python train.py --d_model=192 --qk_norm=true --bias="qkv" --tie_embeddings=false --init_std_qkv=0.0352 --init_std_up=0.0352 --schedule="wsd" --final_lr_fraction=0.0 --batch_tokens=65536 --seq_len=256 --doc_mask=true --steps=4685
MLP neurons of a small language model. Each row is named by its layer, matrix (gate and up: input weights) and neuron, and shows model dimensions 96-191. Each number is 500 + 50 x the weight over its row's rms, rounded and kept within 0 to 999. Numbers have three digits each. A neuron's up and down rows have the sign that makes its largest values positive.
After each neuron's rows, "fires after" lists the tokens most often just before its 100 highest values on Wikipedia text that the model never trained on. A number after a token or word is its count.

L3.gate852:549422513536541461640523492464491489487520487598545574569479472517448525479495496466445510576592480504535552542539587486503512497442545518479503430502447469433455460417475499582523449492465507560433552390479464610592482476512524458537544420438484401425573495555513431470461503511467430572
L3.up852:475547518452541484431489492417522483508514523591508479443497457466510485522501524498415477560454437457477558503533492422410491467466481449576444415484456414536522466451499538482521517437543490500436422501480520576493442440510545495610571491492500517484496521526386525435593558544438550513
fires after: "ou" 45, " O" 33, "ar" 9

L5.gate859:461549483498499524422525500425486558481538398438425472579557487546481542472542491563445538524511457521466505506468529498446461464552521512482516509534593499470460508477505560440469458533442571521417507556419480418518545497537559539532513630570556604500458541516412411545554458412346491475
L5.up859:544494496413528561475474462473563561533469546467452469505540517496581520468456467490434481517529466634556558533413499522461400572507499613551541477458511487490512471491465511531487512484592568481542557556497557443482536475478447482555468536512484464549491528516564567490476549520494493473
fires after: " c" 24, " C" 13, "ric" 9, "c" 8

L14.gate789:439501452570540451510462525497503464520445545581391561484525470557513490517512441475571448430485436416476570477564547515522499542348430501508462501602531454446475508436512604521468516552537417533504573485454495516561452468505340392496482513487532458427502517554546515478630470585470447494
L14.up789:487445498554553514541506486508555497530491514472526458490451440347438482546513474441456543548510528479527419507537531466528487462455467425475544470502437589439445548481550475500419500463530509523483514512549541505474421554473558524523423571580534455525428531475453480386495521514536534407
fires after: "e" 43, "l" 11, "p" 8, " se" 6, " le" 5, "ol" 5

L5.gate19:474457510406570549372486518448527457456448554433553478430603480506527556483500512516460510523459421521490494475669477563520446497482477427517471483479509541576474511448453531635444532411523491498460401510480490521555534502509526453525504638464497536437532502504563537456664491569521491456
L5.up19:499477473496612443445514476406487578470526410494510502482465499499481569511512479520562559566436531542466540433567550605553507511542502490541461497514525532520505532507483423517462542478496471508369382517483541577488511561479520447569441488603516478482548518565523496502521505537509530443
fires after: " se" 25, "t" 13, "o" 9, "u" 7, "ou" 6, "ter" 5

L5.gate708:528429548536458508545515462446457487503576540513560478510510565550524466482606512529477559481503587531444608474507545461543484560533575555408593471516377427572536521454486492513542472501553441551522618433506509583545490482585469557496619487501496498537514509553557416520497540431499510515
L5.up708:494531483477499516516559451453400479486543457542571417544568484558494599457485465534511561521418476480514441462464439520465413506453555577514535453434434509555500494500451591433539422477485525486495478595425392509443536517583482468509534530561429504429584508565532459496431497618510544550
fires after: " re" 24, "en" 19, " ex" 10, "uc" 7, " h" 6

L13.gate349:577479560471517508599479569550408504523512520472583420559517367536522452432490533505400491529464603490527539565586463476538513499490539491436440452519499517591506559405405488567508519507497469572434487533472452484597547565513517554550489489447527458502555530562540459491464482529445473512
L13.up349:547555500449520541556512522463572496504505438517441499552556427546385485550512541516498479436509526474525516542602516499479433515461455532492488561570487444499563532407439496488456477479534452441435498578481451555563659502493521520508504416509507482461438482564510556425523442458396537494
fires after: "b" 24, "qu" 10, " ch" 8, " O" 6, " 0" 5, "ar" 4

L9.gate259:465561397518512499462579498534514500518494478504464577496489475452549379484476474495467468462528507491555422452478544499491405484461478499517464522553474507537547497422503578514510487475467541523525484516419534485471512580446450513562485599484550508537475530437455529526525561554518513442
L9.up259:522537451498492493427432508507543503448457493439485529449469480483551428478473542489496552584482520476551490483485463557545470529422533449412525474514429533488394396486395548432532506525506623408470515461599449412496523427453387463517564551543519513380552461469551532547460505470422522562
fires after: "her" 18, "ent" 14, " e" 10, "r" 10, "he" 9, "n" 8

L14.gate166:463472471491484417508474512578429490505495570461528456512513538561508477421498530519538437393461385586507546475507563433560506519491525475536397461551523441538482424469446547550531542488634332549442541508507465554536451555498509429596459536493487480434436527521514465480591470544516457457
L14.up166:525515507497552568442483462522446498586477486530438515609463535431517623487550357591529473467530499525534507534541507445511543560441523576486563426465495596524474511541554469392497490565581504504573496480485485605546482455475541484485487499495479546493532574514467538583500474483516517504
fires after: "p" 27, "l" 11, "ly" 8, "|" 5, " his" 5

L5.gate701:510465547548497452528489502449521541448507512549424491425456557540480413439561520512492462564475539406539469500469466519499513563512515484546495577626629451495539468513558491452423529529490490473479512377572501474548503582499434579513496565526497527441411496490519354542595508456485389493
L5.up701:487528433520433518471586457498486520606478524489474482541591505509444504494563487425413476484514466480491510525525553447544466556525493529529507413420491514416508515470545467406464453456412413418517471449486548436497518441358561522572464553434486522496502508580590418554508440512526533631
fires after: "ar" 21, " P" 20, " p" 20, " St" 7, "in" 6, "l" 6

L3.gate486:490480547504437539509456451395530475500466490461462494548574412447484490566476566492440446509494492555534429476486481490586528511539537521449605477508491508502571506491411467623481485532501544598613568474528542432556572450445507490511484549516570468517517477436520549413505571482568455454
L3.up486:467537497609397573529507516486496453513437464503495516484522399495476494541491480533472420429453551540478588566506487547632511530476488486423553481471555594466457539501512430552560453503482532524499551513491483425619552434336461544475411442538535477489504517506538416552425511501540409552
fires after: " B" 20, " b" 19, "oc" 14, " c" 10, "or" 8, "c" 5

L11.gate716:557544461514475507533513495484473471543659532539433492461492475400436541505533423484621474534529463503524594520574605552549568507437477524435497496486494392528477513487552525535542499577504432573436571453479495491506488470469494476588462545550462589529571467556519472491490572655487471519
L11.up716:428406516592554554501461430411592459523541551488452557502525431469540413513513487454591530474613454465479448516554488507553497509371510511564457455541477544517432608540526495442546532455468407495500511488485541528498601493562584508564503487429482504453535499534478443478454502504550489574
fires after: "it" 28, "w" 13, "p" 11, "l" 7, "ort" 6

L11.gate553:567452527473476573579466390477532443514516461535480559521542478566547525506473428490511437639553490543554456499546484510458474428617472473507515495471531544527489570438357483504543590517569504547570536492552528499483387570373559536556504514546554484503455455558498492413546490375525471365
L11.up553:501477484587517488534596464518644425480539509489513445603507373479473450519492501540462465586457531582440445567466422514533440602469476521422470515482469520455623504496540493560502503419484451572517542559463548477478457498506519563558463448428490534440527521472480509483430494510523489526
fires after: "oc" 15, " " 11, "g" 9, "ic" 8, " B" 7, "ro" 7

L9.gate666:523423599406459519439518551540521536450482484500526407414486529510596571438535498518512572500512498441469556549549424530418462454577575510490425444608487517444489558465436495501582447456529446438431437423533490518531438550505460496563549467545546497556503424653479489372536561481546428461
L9.up666:523532463570502506532459498481509455495466477495594494494466572409512466388503449437483557475437612574556486492502574456500451468488507486545532507473498564517433424539542489484419527504575542565506526559487503507510474585483550612472495478512528519477514511510487376506502522481442455488
fires after: " A" 53, "A" 19, " a" 6, " as" 5, " re" 4, " he" 4

L9.gate329:551570499581522441568515517535488475517544478598470512610533385465575512484499509514610449542608499561527449512490624466547479481513489517426483494390485454527474509527452497474500567520537420513522537527492456456468513487500470493470533496407515572434536464470495434542493623468510540513
L9.up329:505508424490426555503541545465622519407494445420436483524512491470367457467553457452546437491490571629503482445513452482563492534479498544438383544518506478481582456497458530646566505469447426470437491503487489491462584611461505650524481440506459535498565493472514487510493495496514494481
fires after: "ic" 36, "it" 12, "g" 11, "en" 9, "og" 7, "iv" 6

L14.gate500:440494496459508517493476557471612454478511512481518468525527494519468533431405514397524506481525583440513455490513459390558439407555531442467562542619529491535469418496517445569569502538535555542538471508508585518605518509515495527548482477445549494534491554461536481517583564456534350455
L14.up500:532514387482578539504466515455498473612521489462525454485580565473521500483497560500450471472503509489492494540558382428507534513507478339507539451428399510433460460555637460405421503481494491470540516500520486471519528524374562495472441478486519570471468557532537442607538430465474435549
fires after: "an" 29, "ig" 17, "re" 14, "p" 9, "in" 7, "ar" 5

L11.gate913:503582431537456496579546584565500404510498482414525468530584484491466484487508414520526409514528525527535482448504577539570475608500475553521516532474442578434489547474529500505449544504492469594464538609426427527568480566475516534535447591437539534602447483429493479509574478525468491456
L11.up913:465490474503468537531467557497480461547499523501529517431477442449432451536467493466522443506557435491510445451484529616500314531450458476508444407460471499430485466570563397445426493530491426583470587524512463545476391480471511528491513489522523530487525472429471479515497512552533560517
fires after: "il" 24, "ar" 14, "it" 12, "i" 6, "-" 5, "at" 4

L9.gate140:590489342496494479436555499412517492443518448451471489497513475450431590513514467466598486540416514473521532450536552532534540529436481624457461490523477520436444495546524512508567476548463479569476570474509462441518491570443428416616555507461595577532536469546515457538507525569498466476
L9.up140:485494497519515463485473575424454561502522555492566488617493521548380507479532442456523538508566375419505542523472511488500441512439511527489575472423483479459460564455436479462465529476471467518435552607487479516473466477450470539528568500376509596500532487507504479597433553513521558498
fires after: "il" 29, "it" 12, "al" 9, "le" 8, "ut" 6, "ust" 6

L5.gate146:506481527519527591495535452556433467505488473528585506551471464558463512542504464431533451511498468560467559527482538493532538492519499590405611392400367465451519482494473411435575540526616502516533550467472485541500541482532392390377511532377551478477510477509506516572501511537472527553
L5.up146:443544459560468509482562465488453508466524527526525428556508584560525539470577504383446437508526491389517478555457435400479503498479515478444496464480491412500497472512550477572549461485517425518532580542500524593519487549507478451477522416474513484519469430502554439455470490562556534475
fires after: "\n" 20, " (" 7, " \"" 7, "uc" 7, "p" 7, "en" 7

L5.gate539:525381521466491552456446452470491431602489487401568476440435485530487435503476480536511495531497499577556435534659497568547467485496494504486541532448432575440491480436588513460548515386440442554450557570511447527498425514551523480508515546428627529514512490642548512507681510523560421479
L5.up539:526529470458488407552452589466423563457550570516522363535571538602519463549468515582534465510516471477493544570544548513582409483561529519550540532621445529475519541450504533539511511466496410470502472552554512521595479474479474408557447523546534436468538511551533525528491468467484451509
fires after: "|---|---" 16, "u" 15, "v" 14, "qu" 13, "l" 9, "o" 5

L14.gate572:424489526474476436452530424451496530558504516515409377586479541570484494494483492494455482488497407502493425478500491607503495536439464427482531491559534447520519520517543504542461551579510530514502503570431452509482460508575470499457447573509547600410418466472520445557505527506535443487
L14.up572:611491590448479514496505496480460542555399482550579416470553507538591410421434570599508397447485525520478467553514511571585564555504489579573449566514559474416502435483475417464558429546500460491588483513396499473513458488434512420459436553438427493539513504546574521516508478529538475591
fires after: "is" 22, "n" 12, "c" 10, " C" 6, "-" 6, "t" 5

L5.gate78:479464513466591543524489528487454494439538469521497564537421478529501468490519502487498460481524429482528605525562505459470421499570449488452554428490435500471514477387501426519564530550507499499560478402472452480567515480471462450487527456458594524462484512534450464422521560428492491475
L5.up78:522493432381476527489461463526459434488522537565483585498429387499461484552439519537468475573469461489469506502516502501391548445499448511522541461452473564552431502491537482508500486519475458489451554496599458489472461461576531453512488540478454516519515501511508486489531468466567506458
fires after: " O" 31, "20" 18, "O" 12, "es" 7, " L" 5, "or" 5

L14.gate940:513581423524537462458526525408457499459544519567517524522509631611554488447529496448549483436560530450425582562583523470591511624511465501513569545546491524570466500517579568628528415525484453541526480487449412475574498432516486435513493516571510519386520464548464486446563547518496471479
L14.up940:521513476586572486592438399473529457441545474494571549500508584460509438551425463497491603521445469434490526551533543441510502537544505480558558473431511553528438567512473466587455564597496518513504500503519454378510564505498434431581432465547452564395522452453400468517513464538464524529
fires after: "e" 39, "ed" 20, "an" 4, " se" 4

L11.gate230:520508498476452468577513535421400480496613522502519466473527457524468560484563467516508397554458495480555442471550533541539515542415436566502446517500473461478481437525555453445546514485547516495512532514510554544557437466515444530463521561538536442541447542560565494469583530504524502512
L11.up230:511534464470515522559422439549464489532490620419545433396513498417491460452495509425529506526599540510537436518455540446509455481549455443515543518562505499479488468483558416479564378482480467537506491505517552610501440493475565556474544492481520447489549565564489495412513538515561500430
fires after: "p" 27, "-" 24, " an" 6, "l" 5, "\\" 5, "n" 4

L3.gate932:448484416496543456493500535504487489564544544577558527482488524497499465446506470560475520580453480469590456443540568497496426437488441475532519420625464461459492528538558455518563540498493509472497499490483463514627493469437515507464392640460505536562452541494479512519578482580463595484
L3.up932:549493535418477490464508395407428407501478517542467546344494474441553562427539478552524465579524487498476538556502478485487526429494493508468554511495351425560481470512571536478536543496419500423489433508487577436445454526454446440520479440540474478459492382467520517580484554487450440414
fires after: "t" 32, "ver" 28, "es" 14, "v" 11, "ent" 7, "r" 6

L11.gate422:442489491445452490385407613451591479525534558451559531517501468512434498499493506515485480470489504488523419494467549378519570500537449438420549519498511448509549524495492481571564580525436479561506484502423528526569439562534575546439526591643513488498473529439540444423542502516590391514
L11.up422:503541485476558491539353607503453639546524627524446433555523420474494527488465490522575522395520540488512606462450491464534490486557476468478519508486475501543396509496515433519558472521489452440524347484486513500539509604535622520436562526492485504378488532506507541504486421466568494474
fires after: " p" 49, "p" 11, "ch" 7, "in" 5, "end" 5

L3.gate898:539507403484558479507607386491550504496573447469640419613442552515420578523456489489559535534531511533520511566528512538502471457474572445547485416521495433500469519533598501504452486432500630431452474473499470531495471457542569364583461468504433495476504532563554433473528522453478562407
L3.up898:530484416517554400470507445390562419536508491592486508546539509453445482554414547474401491513451478495545480503543558466505448455440461515561380400575510484517553463493492472498475460476579521442512405432481548523570552479479441456500564544417569396426561480488547540514579463558494499551
fires after: "ar" 53, "\n" 11, "ac" 10, "e" 9, "r" 4, "ou" 4

L5.gate11:495474558444487558594460457383404479529544543466453532514561529549541501492514460513432450529442500524556462424567448480435462477504526515439457477518472536451498561400499426499525535463522397518568517460498469583522512590548398472489490554445444582486462458517495466434612528459514460483
L5.up11:569429553345525485502535559400464521486503434476470533487488464504477530530464536561557484517424473579505484395568455477497476508467513489517427530445504519483423435488405540461534506477435488558526479557486473534537478483538470448579513500444437481544518399588486377433470511553473495449
fires after: " re" 27, " c" 11, " ex" 10, "\\" 6, " C" 6